From a checkpoint of a small transformer trained on Wikipedia.
Architecture: LayerNorm before each block, learned positions, biases, tied embeddings.
MLP neurons of a small language model. Each row is named by its layer, matrix (up: input weights; down: output weights) and neuron, and shows model dimensions 16-79. Each number is 128 + 32 x the weight over its row's rms, rounded and kept within 0 to 255.
After each neuron's rows, "fires on" lists the tokens most often at its 100 highest values on Wikipedia text that the model never trained on.

L3.up709 [134 209 123 158 101 108  92 116 157 149 123 124  98 124 140 105 143 108 108 158 115 171 141  83 114 128 152 163 131 166 137 139 101 105 135 111  81  96 105 102 156 121 155 109  97 129  86 142 140 160  82 122 144  36 150 104 200 141 114 135 153 156 135 170]
L3.down709 [144 128 183 133 105 136 151 105  84 131 163 161  97 145 169 132  71 167 116 160 154 168 103 146 112 142 100 163 180 111 145  97 148 137 150 134 110 151 105 151  58 133 153 147 122 148 186  94 122  86 115 103 114 125 108 130 104 120 114 142 155 118 121 125]
fires on: " that", "ow", "ed", "ir", "anded"

L3.up178 [119 219 189 129 164 116 103 136 130  95 127 132 141  71 140 119 146 101 130  96 123 175 152 165 145 163 123 128  95  89 112 109  99 104 125 159  98  86 142 132 144 111 113 119 148  67  77 147 147  90 171 107 147 100 137 147  96 131 112 108 120 134 115 145]
L3.down178 [119 142 103 151 166 106 118 153 144 156  95 167 110 143 108 143 112 125  53  75 163 121 120  81 113 122 190 142 140 121  30 204 146 151 124 131 190 158 107  85 100 192 121 117 131 178 159 171 104  89 142 129 120 144 116 129 183  93  99 149 134 119 119 107]
fires on: "or", "ach", "le", "ad", "at"

L3.up366 [130 194 168 124  89 148 100 171  87 126  90 124  74  92 155 184  98  77 137  84 136 156 135  51  91 114 165 161 104 207 132 123 166 106 107 167  46 140 109 122 139 120 114 147 115 119 113 133 183 132 124 146 118 148 125 118 128 139 107 116  96 210 131 170]
L3.down366 [117 149 163 124 133  96  51 118 116 132 148  69  57  44 141 185 179 177 117 100  88  91  98  91  73 102 117 143 159 160 139 193 151 101  74 121 121 160  82 141 140 111 153 149 129 127 130 137 141 125 157 163 160 116 116 181  99 144 137 153 133 108 105 138]
fires on: " th", " The", "Th", " Th"

L3.up1153 [ 91 100 194 142  94 115 116 131 146  82 161 146 155 130 102 124 142 115 169  94 204 116 130 158  95 123 137 156  53  90  93 150 103 160 120 157  90 116  99  72 216 130 139 123 119 165 121 117  78 163 100 111 110  56 148 123 117 146  84 131  59 194 143 139]
L3.down1153 [ 96 132  71 123 125 128 136 132 153 162 196 143 157  54  87 181  79 105 151 118 141  71 161 156 104 166  65 132 171  76 149 114  71 139 129 109 145 189 130 163 108 149 123 114  91  98 121 122 143 123 135 120  88 119 148 107 171 135 136 187  84 127 196 149]
fires on: " o", " km", " re", " dec", " million", "000"

L3.up828 [105 146  66 151 125 125  83 151 138 129 149 123 138 131 126 115 118 149 108 120 129 176  89 136 110 108  87 117 141 112 125 136  93 125  88 135  74 144 108  77 150 143 108 136  75 135 125 141 138 157 185 106 124  94 168 120 148  93  60 173 102 124 128 184]
L3.down828 [215 132  49 185 209  98 112 135 154 136 122 182 148  85  65 107  90 168 134 100  75 149  82 145 105 162 135 121 133 135 134  96  61  85 134  72 136  91 132 111 104 146 167 142 110  44 158 131 136 154 115 150 114 159 166 116  97 118 131 127 127 118 111 162]
fires on: "il", "ill", "lect"

L3.up1206 [155 135 164 129 148  72 124 147 145 130 117 160 104 116 120  89 119  77 122  89 167 160 155 141 101 152  90  90  88 147 126 190  97 103 134 234 130  67 131  99 102  83 112 177 128 114 119 121 115 122 171 110 119 140 168 100 122  54 145  78 146 115 202 154]
L3.down1206 [127 121 108 113 141 183 184 102 117 101 150 135 144 151  98 126 146  74 163 111 146 151 118 124 100 103  68 126 184 124 125 128 134 144 182 115 131  81 140 110 118 142  86 126  41 132 143 198 144 155 106 112 164 106 181 109 150 146 153 105  81 168 123 137]
fires on: "al", "l", "at", "th", "le"

L3.up385 [134  88  98 202 126 102 161 129 158 117  84 133 128  95 101  44 111  71 127 129  86  82 118 119 145 154 125 118  96 120 129  76  85 124 126 100 154 124 115 146 178 104 125 125 123  97 137 125 101 116 121 126 111  71 108 200 177 143 147 200  91  65 128 183]
L3.down385 [108 129 162 121 103  83  79 118 164 112 135 151 119 135 107 102 143 131 105 193  99 128 134 142 106 132 115 205 145 128 153 110 187 159 132 121 104 112 139 158  86 145  87 146 163 174 133 141 132 148 134 118 130 119 157 160 105 126 159 116 129 151 118 147]
fires on: "ric", "-", "ro", "ic", "ri"

L3.up817 [146 143  91 156 157 148 131  81  84  46 146 132  98 146  71 133 111 101 107 156  65  89  58 161 116 155 103 131  83 125 107  88 123  63 121 148 156 101 108  82 138  80 129 106 123 104 129 150 131 130  91  90 196  78 194 151 178 144  78 140 132 115 147 149]
L3.down817 [159 119 139  94 129 129 108 100  85 153 162 169 100 133 127 134 143 124 129 170 154 132 118  97 195  81 105 143 187 102 127 105 149 122 196 115  96 126 196 120 159  98 153 108  83 138 171 109  65 124  87 156 133 122 144 170 138 116 163 103  97 178 127 140]
fires on: "ic", "b", "p", "r", "m"

L3.up884 [147  95  54 175  45 110 133  82 120 146 156  87  95 108 135 153 130  88 141 116 152 105 115 135  67 131  94 113 111 103  81 150 100 105 139  79 181 101  94 149 142 115 109 138 164 134 150 143 144 176 128 131 127 144 167  87 142 135 110 129 127  93 124 126]
L3.down884 [158 243 147 152 182 196 165 151 208 131 152 121 117 120  78 129 117 138 131 111 124 151 189 102 125 126 138 117 111  82 135 146 146  84 104  98 141 155 114 164 106 161 101 143 137 176 164 136 151 116 155  92  82  99 145 204 124  30 121 136 121 157 106 144]
fires on: "h", "at", "ar", "an", "al", "az"

L3.up588 [146 151 135 128 135 165 128 116 139 153 140 127 141 116 137  75 115  72 118 146 142  78 196 117 149  88  65 113  99 128  96 115 112 137 112 107 160 121 109 108 174 129 125 117  97 109  66 148 164 220 167 121 160  94  95 142 136 154 139 150  86  99 100 167]
L3.down588 [188  98 147 112 131  81 128 114  98  93 148 143 134 125 142 113  97 135 151 112 149  84 177 152  50 135 120 172 111 135  97 151 174 126 133  87 107 123 145 134 151  78 143 172  66  95 110 115  93 113 149 159 137 121 121 160  86 119 177 216 113 136 106  83]
fires on: " so", " Mo", " very", " So", " Lu", " cle"

L3.up392 [185 166  87 142  84 168 126 113 100 178 130 157 127  81 128 184 123 121 156 101  99 143 110 120 127  66 154 133 109 178 111 104 118 112 133 155 110 124 144 143  68 109 107  81 117 122  97 148 111  93 153 131 156 182 110 118  86 130 112 130 106 151 104 139]
L3.down392 [ 87 136  74 154 148 186 167  90  92 152 132 100 127 136 101 125  70 132 165  61 138 172 131  80  96  89 122  71  94 135 106 136 123 111 129 153 162 127 112 142  68  79  67 150  88 160 159 173  85 148 127 110 146 138 153 122 132 156 130 126  89 150  90 109]
fires on: " un", " Un", " War"

L3.up926 [138 143  88 135 128 147  56 119 137  74 193 120 130 118  92 132 135 112 161 136 124 146 101  78 123 173 142 180  91 151 135 157 109 123  45 179  67  90 146 143 127  90 100 100 115 133 143 130  97 129 136  95 145 104 189 111 192 145  74 181 161  84  91 119]
L3.down926 [146  86 138 160 116 122 115  97  74  91 176 162 140 121 161 100 153 119 148 116 122 153 137 170 143 118 141 107 141 136 137 112 124 144  78  95 164 107 162 141 177 110 124  93  98 149 151 145 141 142 164 120 106 106  56 199 145  78 165 106  98 117 195 104]
fires on: "vent", "c", "v", "ven", "it", "tr"

L3.up354 [218 183 121 110 127 110 121 161 158 125  75 166 145 146 104 146 141 128 145 103 129 143 139 151  91 136 156 114 142  90 118 114  97 133 124 133 100 127 125 156 106  73  94  67 104 113 137 136 148  72 129 141 124 143 179 125 176 103  71 175 130  90 131 107]
L3.down354 [137 170 173 110 115 116 127 121 139 160 126 129 138  96 148 127  77 170 137 143 112 150 129 156 157 111 129 192 100 140 196 145  78 180 152 128 133  66 167 147  80 108 110 124 123 155 124 181 111  81 132  99  72 128 119  95  90 121 192 120  61 150 115  97]
fires on: " |", " the", "ateg", " career", "G", "S"

L3.up326 [ 77 114 156 158  70 137 163  98 121 127  99 135 162  94 169 169 109 160 137 113 110 100 161 124 107  98 100  77 145 137  76  84 164  90 116 114 130  61 105 103 134 125 121  83 147  93 154 136 191 144 121  93 152 149  82 116 102 109 159 169 120 147 123 124]
L3.down326 [122 117 100 147 142 135  99 190 125 169 113 167  82 134 110 122 131  90 160 136 142 171 196 167 145 136 129 104  85 118 148 136 131 133 155 164 143 153 113  97 149 124 131 155 156  60 142 140 117 138  74 107 147 106 200 192 153 129 134 204 109 170  97 103]
fires on: " Don", " John", "y", "ay", "hen", "ip"

L3.up133 [124 119 152 178 109 150 163 157 126 177 138 168 183 146 141 172  83 141 141 119 107 126  94 189 132  66 116 158 156 148 127 129 133 163  81  81 121 125 120  60 126 159 126 109 119 126  84 167 156 162 209 141  98 186  97 132  95 146 106 175  88 145 173 169]
L3.down133 [112 106 102 175 104 129 164 136 150 164 148 137 169 154 115 131 179  84 112 190 111 134 148  98 105  99 139 138 109 133 126 118 115 132 100  96 184 128  78 105 125 172 158 115 167  91 132 192  67  93 123 156 101 135 122 137 147 118 150  48  99  77 163  98]
fires on: " Award", " re", " prov", " Des", " Awards", " There"

L3.up358 [134 215 110 120  89 168 123  56  91 120 121 129  65 111 130 160  91 125 136 155  85 121 152  92 100  38  96 147 142 140 101  72  78 104 115 121 151 141 100 152  91 118 120 115  97 164 162 134 120 156 104 122 125 130 146  74 149  87 135 108  94 119 175 171]
L3.down358 [ 99 143 137  77  96 116 119 150 166 129 104  85 133 145  96 113 138 191 129 120 116 123 131 153 123  90  85 122  82 117 113 115 162 192  91 128 143 128 128  89 136 159  95 151 123 132 191 104 146 202  99 135 108  94 154 161 141 137 158 167 168  80  84 115]
fires on: "es", "ar", "os", " took", "akes"

L3.up258 [189 101 111 115 115  79 151  83 123 142 112  99 101  89  91 125 131 133 162 136 133 184 105 160 125 110 131 159 143 130  83 108 154  66 132 112  82  85 143 103 133 106 132 105 123 123 141  88 180 124 116 129 173 155 172  95 159 164 176  95 142  97 149 182]
L3.down258 [ 83  91 139 123  78 139 121 196 170 168 201 156 166  99 143 148 177 150 168 154 102 126 144 144 135 169 198  87  88 113 134 116  95 171 122  86 122 196 154  99 160 142 123 152 173 209 140 130 106  94  90 130 121 169 140 137  95  71 114 121 158 111 158 134]
fires on: "-", "f", "t", "w"

L3.up378 [109  48 162 141 126  99 107  68 121 104 106 145 162 141 133  82  89  96 130  95 163 134 167  70  77 105 104 148 108 130 113 151 154 132 140 209 147 118 115 141 125 144 118 145  75 184 128 171 202 126 135 130 123 118 157 148 117 153  74 205  65 230 143 120]
L3.down378 [175 157 194 137 141 103 119 162 155 109  44  87 112 199 171 113 198 168 165 152 120 184 139 127 113 184 158 125 146  89 179 161  62 140 155 117 132 126  77  87 134 152 120 124 128 135 129 124  78 112 145  98 154 174 140 128 152 101 117  92 170 160 127 117]
fires on: " new", " special", " real", " great", " former", " full"

L3.up1042 [160 135  94 145 152 119 105  69 130 130  97 126  54 122 153  76  70 102 164 157 101 140 108  96 114 115  90 162 138 131 132 160 166 135 112 163 121 168 158 127 117 105 148 146 115 136 141 123 159  95 107 150  91  93 161 123 144 209 116 130 106 166  87 158]
L3.down1042 [142 146  75 135 118  65 136 109 118  98 187 159  78 157 135 138 127 142 132 102 108 144  81  58  76 125 120 129 137 144  65 135 160 115 135 124 176 189 112 174  86 117 141 124 113  67  93  95 145 161 150 143 143  61 171 160 115 138 100 158  69 129  74 154]
fires on: " as", " of", " to", " |", " a"

L3.up350 [135 133  97 123 140 165 180 150 177 157 157 143  95 166 216 167 101 157 136 130 147 153 136 166 111 103 159 118  79 113 103 133 150  91  94  94 114  78 112 150  73 157 126  49  89 164  96 169 140 107  89 103 122 128 125 157 142 174 136 164  94 165 169 124]
L3.down350 [163  93 124 104 126 107 127  61 141 168 220  98  60 151 106  89 140 108 118 127 124 202  89 113  89  38 138  99  89 140 130 110 198 168 125 108 197 113 150 114 109  96 162 118 193 101 173 112 114 151 181 157  19 158  90  99 110 150 111 140 122 157 124 152]
fires on: " un", " Un", " et"

L3.up722 [134 221 174 134 163 155 140 138  75 108 168 159 102 136 107 119 144 147 167 158  97 167  94 180 118 183 149 150 180 113 121 115 109  65 121 153 133  96 126 135 157 168 164 144  97  99 104 168 137 108 127 134 112  80  89 141 134 143 121 149 118 139 159 149]
L3.down722 [118  94 159 105  83  93 215 104 122 103  76 176 131 105  58 161 144 108 166 142 144 140 175 180 140 151 126 126 138 158 122 136 170 183 120 119 121 110  86 202  74 106 146 122 127 146 122 166 131 149 200  90  95 109 129 139 114 132 100 154 121 113  71 145]
fires on: " have", " Christ", "ording", " According", " Succeeded"

L3.up741 [128 153 126 193 183 140 126 134 155  88 127 108 124 112 167 124 155 152 123  96  83  81  73  99  88 141 103 117  94 150 138  36 185  88 151 162 158 101 135  56 104  86 131 122 167  62 115 138 122 147 118 139 144  87  38 176 120 158 135 166 169 124 120 127]
L3.down741 [128 181  60 140 111 122  92 177 133 173 107 161  98  94 117 171 167  42 140 119 203 140 192 176 145  93 147 110 117  98 135 138  93 130 191 147 135 122 181 105  75 139 102  85 170  85 173 172 131 127  60 113  80 144 155 115 135 102 138  98 143 143 123 103]
fires on: ":", "tain", " as", "wards", "ty", "th"

L3.up290 [127 139 118 155 116  77  41  97  95 110 179 120 121 101 156 157 125 100 103 129 129 157  55  86 155 131 160  61  99 175 141 144 107 149 138 139 128 152  69 135 128  75 138 132  25  76 130 130 144 178 155 115 115 159 102 179 162 163  61 133 160 128 119 140]
L3.down290 [117  86 154 146 145 156 102 204 190 157 103 127 119 106 133 119 116 108 184 109 125 133 189 153 157 142 105 139 133 108 147  54  98 154 129 180 128 129  84 172 140 150 131 153 143 112 218 166 151  98 142  87 150  80 169 142 146 108  87  66  98  56 126 125]
fires on: "ay", "at", "ast", "ot", "end"

L3.up386 [159 124  99 162  96 173 165 102 150  70 148  87  93  99 137 144 105 173 160 100  92  66 152 160 143 137 128 125  90 134  97 160 106 109  80  99 124 104 120 111 130 139 140 116 143  79 106 140 169 175 139 123  97  75 136 166 179 162 180 169  78  94 129 133]
L3.down386 [192 149 173 140 148 124  90 138 166  75 129 117 161  88 131 147 123 145 102 168 149 145 181  90  94 135 150 111 157 125 104 128 126  99 191  37  68 152 103 133 127 159 113 110 177 119 142 137 163 104  99  98 112 117 141 166 157 102 108 117 132 167 117 140]
fires on: "a", "is", "es", "as", "ac", "os"

L3.up1230 [123 178  86 162 127 161 160 119 110  91 128 160 127  97 145  84  60 134 170 136 139 138 136 135 154  80 145 128 158 158 146 100 154 192  95 137 116 127 160 135 142  99  91 153 138 157 165 185 135 134 179 125 114  98  54 109 150 111  83 108 133 145 188 110]
L3.down1230 [115 112  70 107 151 153 213 139 179  92 117 105 155 102 181 124 108 115 139 174 186  92 164 179 106 139 116  74 112 134 166 129 166 196  75 146 108 146 153  99 135 180 117  82 136 130 132 139 162  93  64  80 151 170  40 135 213  85 128 132  96 107 139  90]
fires on: " com", " not", " mov", " appear", " them", " Com"

L3.up970 [149 207 158 120 110 115  68 106  95 101 158 203 104 104 102 146 136 137 136 167 121 168 115 120 108 116 170  93 133 155 102  61  94  74 110 112  80  79 113  92 162 100  88 149  72 102 135 133 119 124 133 125 170  79 152 151 110 121 151 158 140 126  92 113]
L3.down970 [186 124 111  58 119 162  93 109 186 153 127 137  92 100 115 125 147 122 124 114  94 150 205 135 131 155 143 143 123 100 110 142  74 156 159 129 134 100 117  97 135  97 129 115 130 141 115 109 102  89 179 123 129 147 149 187 137  97  96 175 101 125 101 170]
fires on: " H", " He"

L3.up707 [126 170 108 118  46 153 139 116 131  90 161 135  92 124 178  98  73 142 148 129  74 153  73 178 120 159 143 170 109 152 108 118 121  85 102 109 121 162  87 168  64 167 140 140 108  65 119 173 128  93 106 125  74 148  88 156 143 130 100 130 113  74  43 157]
L3.down707 [114 140  60  35  99 173 119 164 169 143 147 191 141 133  92 143 100 113 106 103 115 180 186 167 122 137  69 132 168 115  43 103 157 122 136 122  89 137 104 102 106  94 148 161  75 180 151 132 104 116 138 119  76 159 128  59 130 107 146 102 114 196  85 127]
fires on: "ed", "ing", "ment", " of", "ions"

L3.up163 [151 102 113 162 106 132 104  28 157 144 128 119 142  59 141 150 136  98 131 169 148 126 141 148 111 101 151 110 125 112  98 156 103 141 121 106  42 156 179 145 186  35 148 100 103  52 136 149 148 165 125 136 140 106 112 150 139 129 109 124 101 106  58 138]
L3.down163 [102 128 123 113 160 119 159  59 156 144 136 140 127 158 182 127 133 125 119 120 156 131 159 137 124 135 115 131 106 132 153 121 154 142 127  82 137 138 120 121 148 126 123 113  94 138 177 160 185 153 119  52  98 101 120 195 150  85 100 118 166 156 118 146]
fires on: "\\", " trans", " \\", "%"

L3.up952 [162 109 122 144 118 115  97 136 113 158 145  97 147 152 100 149 167 100 115 125 141  83 124 137  98  83  68 109  66 119  41  85 145  67  90 119 111  83 162 157 119  83 117 125 143 137 161 116 148 119  86 117 165 133 200 127  89 116 112 168 119 125 124 156]
L3.down952 [ 98  85 128 112  91 118  65 138 170  69 186 180 138 162  85 135 102 136  88 120 140 146 176 127 142 106  99  89 135 175 150 145  91 153 133 136 165 109  99  62 115 119 173 121  92 155 102 115 101 230 117 120 123 112 142 141  65 124 139 109  74 144 124 120]
fires on: " s", "p", "^{"

L3.up812 [104 127  54 136 123 131 129 160 108 118 126 179 146 153  74 138 120 119 150  27 135 106  97  99 147  87  83 105 140 151  99  84 145 201 104 162 129 132 179 121  94 151 169 182 127 130 117 159 119 148 196 125 150 133 134 160 105 126 135  92  80 147  94 156]
L3.down812 [ 62 142 225 147 137 167 150 121 120  99 149 155  74 163  83 173  94 166 140 107 108 140 120  93  98  89  61 108 112 142 139  76 131 170 128 112 114 136 156 109 184  86 110 132 112 169 175  93 123 131 145 153 112 128 171 150  78 141 100 114 144 144 128 177]
fires on: " dec", " rec", " agre", " so", "so", " later"

L3.up1040 [162 166  96  99 129  69  80 139 126 163 114 151  56 116 168 132 158  77 136 119 141 113 121  82 142 130 111 146 107 122 166 131 116 108 140 127 145 110 152 145 102 155 124 120 121 117 156 143 173 161 199 128 164 129 170 111 145  75 105 146 150 114 149 139]
L3.down1040 [129 162 132  82 141 183 100  95 168 124 144 137 102 171 177 145 112 147 138 118 165 146 127 124 146 129 129  97 131 137 156 177 123 148 205 191 141 101 164  91 122 127  88 111 137 168 176 117  86  93 158 123 101 107  90 122 142 161 129 162 145 168 119 108]
fires on: "io", " California", "ar", "ace", "ey", " York"

L3.up737 [146  79 108 205 132 118  87 133 108 164 112 125 144 117 129 175 127 175 155 126 132  71 178  83 130  98  90 123 116 111  76 121 128 116 147  89  88   0 114 107 139 118 120 153 156 115 114 137 129  99 110 122 136  37 142  88 117 139 141 181 119 114 123 181]
L3.down737 [103 156 153  76 115 140 134 102 133 102 180 124 130 108 131 108 130 124 165  96 140 142 138 134 101 141 101 122 138 198 127 135 111 110  93 142 121  81 119  67 166  59 132 157 122 169  97 100 145 150 102 149 121 186 176 139 123 148 128 148 144 165 114  49]
fires on: "a", "im", "ur", "ia", "en", " Se"

L3.up1224 [169 128 127 198  76 164 144 131 162 121 158 138  52  79 116 145 124 151 104 134 122 104  87 147 113 120 142 153 117 144 122 167  95 119  57 120 121 133 127  71 141 107 151 189 119 108 132 132 121  97 161 115 152 141 121 128 166  95 124 182  99  96  88 145]
L3.down1224 [122 108  69 170  88 171  89 143  94  61 121  94 166 152 192 117  88 173 164 133 115 130 187 105  82 164 126 152 110 103  88  92  88 159 172 148 104 112 108 187 156 163 128  92 166 111 171 124 147 121 149 167 144 101 168  97  62  67 113 143  89 137 127 128]
fires on: "ist", "ir", "at", "ot", "ish"

L3.up659 [112 209 143 114 111  38 147 177 165  98 113 124 111 135 137 139 140  96 192 142  80 136  96  41  94 110 115 106 158 145 125  91 126  78 107 112  63 121 187  86 153 113 108 177 123  82 120 137  91 125 134 101 136 101  61 111 180 111 150 149 119 123 100 169]
L3.down659 [168 159 110 164 139 120 135  63  82 121 160 165 114 126 144 104 106 121 147 134 186 121 126 117 132 108  88  82 121  93 145 127  83 148 125 156 102  92 154  66 153 148 149  63  84 106 151 102 106  80 105 134 132 124 172 120 124 105  90 141 172  90 126 142]
fires on: "w", ":", " w"

L3.up423 [114 197 126 118 107 156 106 173 191 115 149 160 145 104 120 116 146 184 122 125 224 124 163  90 163 161 121 148 161 110 112 121 116 100  62 125 103 103 160 109 128  98 137 197 115  82 124 146 115 146 201 111  59 122  80 116 117  93 147 119 118 120 146 102]
L3.down423 [127 121 119 139  90 139  99 117 123 130  95 129 150 156 176 111 150 108 130  81 128 139 124 169 134 153 137 129 137 125 141 160 153 195 136 115 134 154  64 121 102 121 160  61 152 140 194 129  94 128  77 164 149 152 149 155 115  92 148 170 149 113 148  94]
fires on: " later", " also", " eventually", " l", " bel", " just"

L3.up745 [ 81 128 102 206  87 119 120 124  74 131 150 110  82  71 171 162 111 157 121 170 169 127 136 148 158 170  96 172 132 177 156 107 114  93 173 115  88 119 104 162 142  90 103 120 100 101 143 161 105 162 175 109  93 110  90 153 155 134 124  94 116 111 129 104]
L3.down745 [122  64 139 117 108 123  69  81 112 176 135 116 101 158 163 164 142 122 142 136 104 110  95 183 140 147 155  62 153 106 120 110 123 151 150 125 155 111 132 130 196 111  81 177 127 114 112 166 102 145 148 199 100 160 128 153  84 186 117 138 100 163 175 120]
fires on: " not", " cont", " public", " ret", " ar", " Public"

L3.up618 [163 119 168 109 101 121 144 189  47  91 128 153  58 118  51 183  56  96 153 143 154  91 180 126  99 124 147 131 163 152 126 131 134 147  93 161 129 116 143 102 155 120 146 165  95 159 125 161 109  91 180 114  99 163  62 100 168 105 157  88 117 119 131 128]
L3.down618 [139 129  83 158  86 200 138 103 137 105 103  95 115 183 105 123 137  82 127  64 107 153 176 168 103 155 138  70 104 190 113 165 143  64 155 153 129 135  95 153 163 137 137  78 119  79  84 173 122  95 149  74 129  95 139 135 199  83 145  82 132 155 127 115]
fires on: " rem", " mov", " att", " com", " arr", " fav"

L3.up1261 [134 147  60 109 122  98 150  87 102 171 144 157  71 103 181 143  95 136 130 158 103 139 104  97 125  94 107 133 132  98 135  93  76 139  88 169 100 130 147 107 131 143 127 114  85 138 148 104 139 131 128 131 115 121  88 178 113 129 125 137 107 139 127 144]
L3.down1261 [103 104 135 135 134  76  82 136 147  81  86  97 118 152 152 108 106 139 101 146 154  95 131 114 170  87 143 160 155 146 104 127 212 172 106  74 146 220 158 149 175 143 103 124 154 161 155 168 111 129 142  99  94 112 171 130  89 124 129  69 127 138  98 122]
fires on: " /", " be", " in", " U", " ent", " app"

L3.up308 [152 135 146 179 117 126 141 140 134  64 131 158 150 107 163 122 153 109 145  96 108 181  79  48 152 195  84  78  54 132 171 145 200 111 125 131 146  81 150 126  91 119 106 123 134  79 124 172 116 132 124 107 117 129 143 165 118 169 129 176  94 143  76 108]
L3.down308 [166 115 121 105 137 172  81  48  58 160 136 181 122 157 182 176 164 132 164  87 188 134 123 133  74 118  80 157 166  68 197 117 120 152 115  86  65  82 146 175 131  90  99 173  96 127 126 100  94 163 137 131 119 126 113 106  76 130 123 135 128 198 151 136]
fires on: "os", "ly", "h", "as", "th"

L3.up881 [153 153  94 192 126  52 131 143 109 151 124 103 148  86 118 149 152  60 159 106 173 156 150  88 139 143 123 129 135 111 132 125  84  73 151 142 153  90 123 119 104  92 133 129 136  98 147 154 127 177 138 105 165 176 130 107 132 128 121 129 102 149 162 135]
L3.down881 [110 175 128 166  77 112 140  99 109 164 170 110 129 102 133 163  84 121 140 128  99  82 113 125 130  64 143 133 122 135 103 102 175 144 159  28 148 146 154 112 149  92 124 160 138  92 113  90 162 143 161 112 178 107 118 184 153 161 143  78 148 160 127  82]
fires on: "c", " were", "ir", "t", "am"

L3.up221 [154 133  90  56 181 135  99 165 183 140 147 122  78 122 117  47 100 135 127 109 107  83 175  90 118 136 103  81 108 114 106  95 157  88 152 135 165 109 145  89 179 180 110 120 104 123 119 103 117 215 145 113 123  69 170 142 101 126 192 122 121 129  36 124]
L3.down221 [152 113 119 160 181 149 108  91 186 160 136 113 169 124 101 153 165  80 165  90 123 120 179 150  69 109 179  84 200 125 164 138 100 140 103 114 128 157 149  70 145 131 106  67 174 115  87 120 103 127 120  84 125 184  89  95 137 232 147 143 164 113 118 122]
fires on: " a", ".", ")", " d", " National"

L3.up1174 [152 117 145 162 120  94 106 116 105 108 118 110  96 123  77 110 134  93 136 179  73 194  85 132 121  46 154 132 150 185  67 147 149  96 136  96 110  98 119 120 168  93 131 182 162 101 153  87 136  85 132 122 128 148 188 112 140 176  63 107  44 108 196 165]
L3.down1174 [ 78 120 171 184 130 187 100  83 128 114  57  77 140  93 160 172 130 131 138 151  88 129 141 164  85  84 159 156 109 181 195 117 157 130 135 170 159 172 110 131 127 136 124  95 139 153 118 106 101 142  99  93 194 110 143 147 158 101 186 137 182  44 137 178]
fires on: "th", "-", "st"

L3.up99 [206 155 100 203 135 139  63 158 224 127 150 109 158 133 151  94 130 144 118 121  75 131 111  88 112 126 153 133 169 141 126  93 143 110 103 179 154 153 161 126 166  55 123 110 119 129 156  97 145  90  82 151 116 116 113 141 123 157  88 196 173 137 150 122]
L3.down99 [150  54 203  69 112 184 113 204 153 174 139  99 107  67 148  83 149 148 202 119 147 173 132 130 126  79 169 124 146 141 108 105 121 138 150 119  84 201 178 135 158  93 142  95 172 126 129 151 116 137 103  97  87 122 152 125 114 162 110  97 148 182  82  96]
fires on: "R", " Rank", " League", " Res"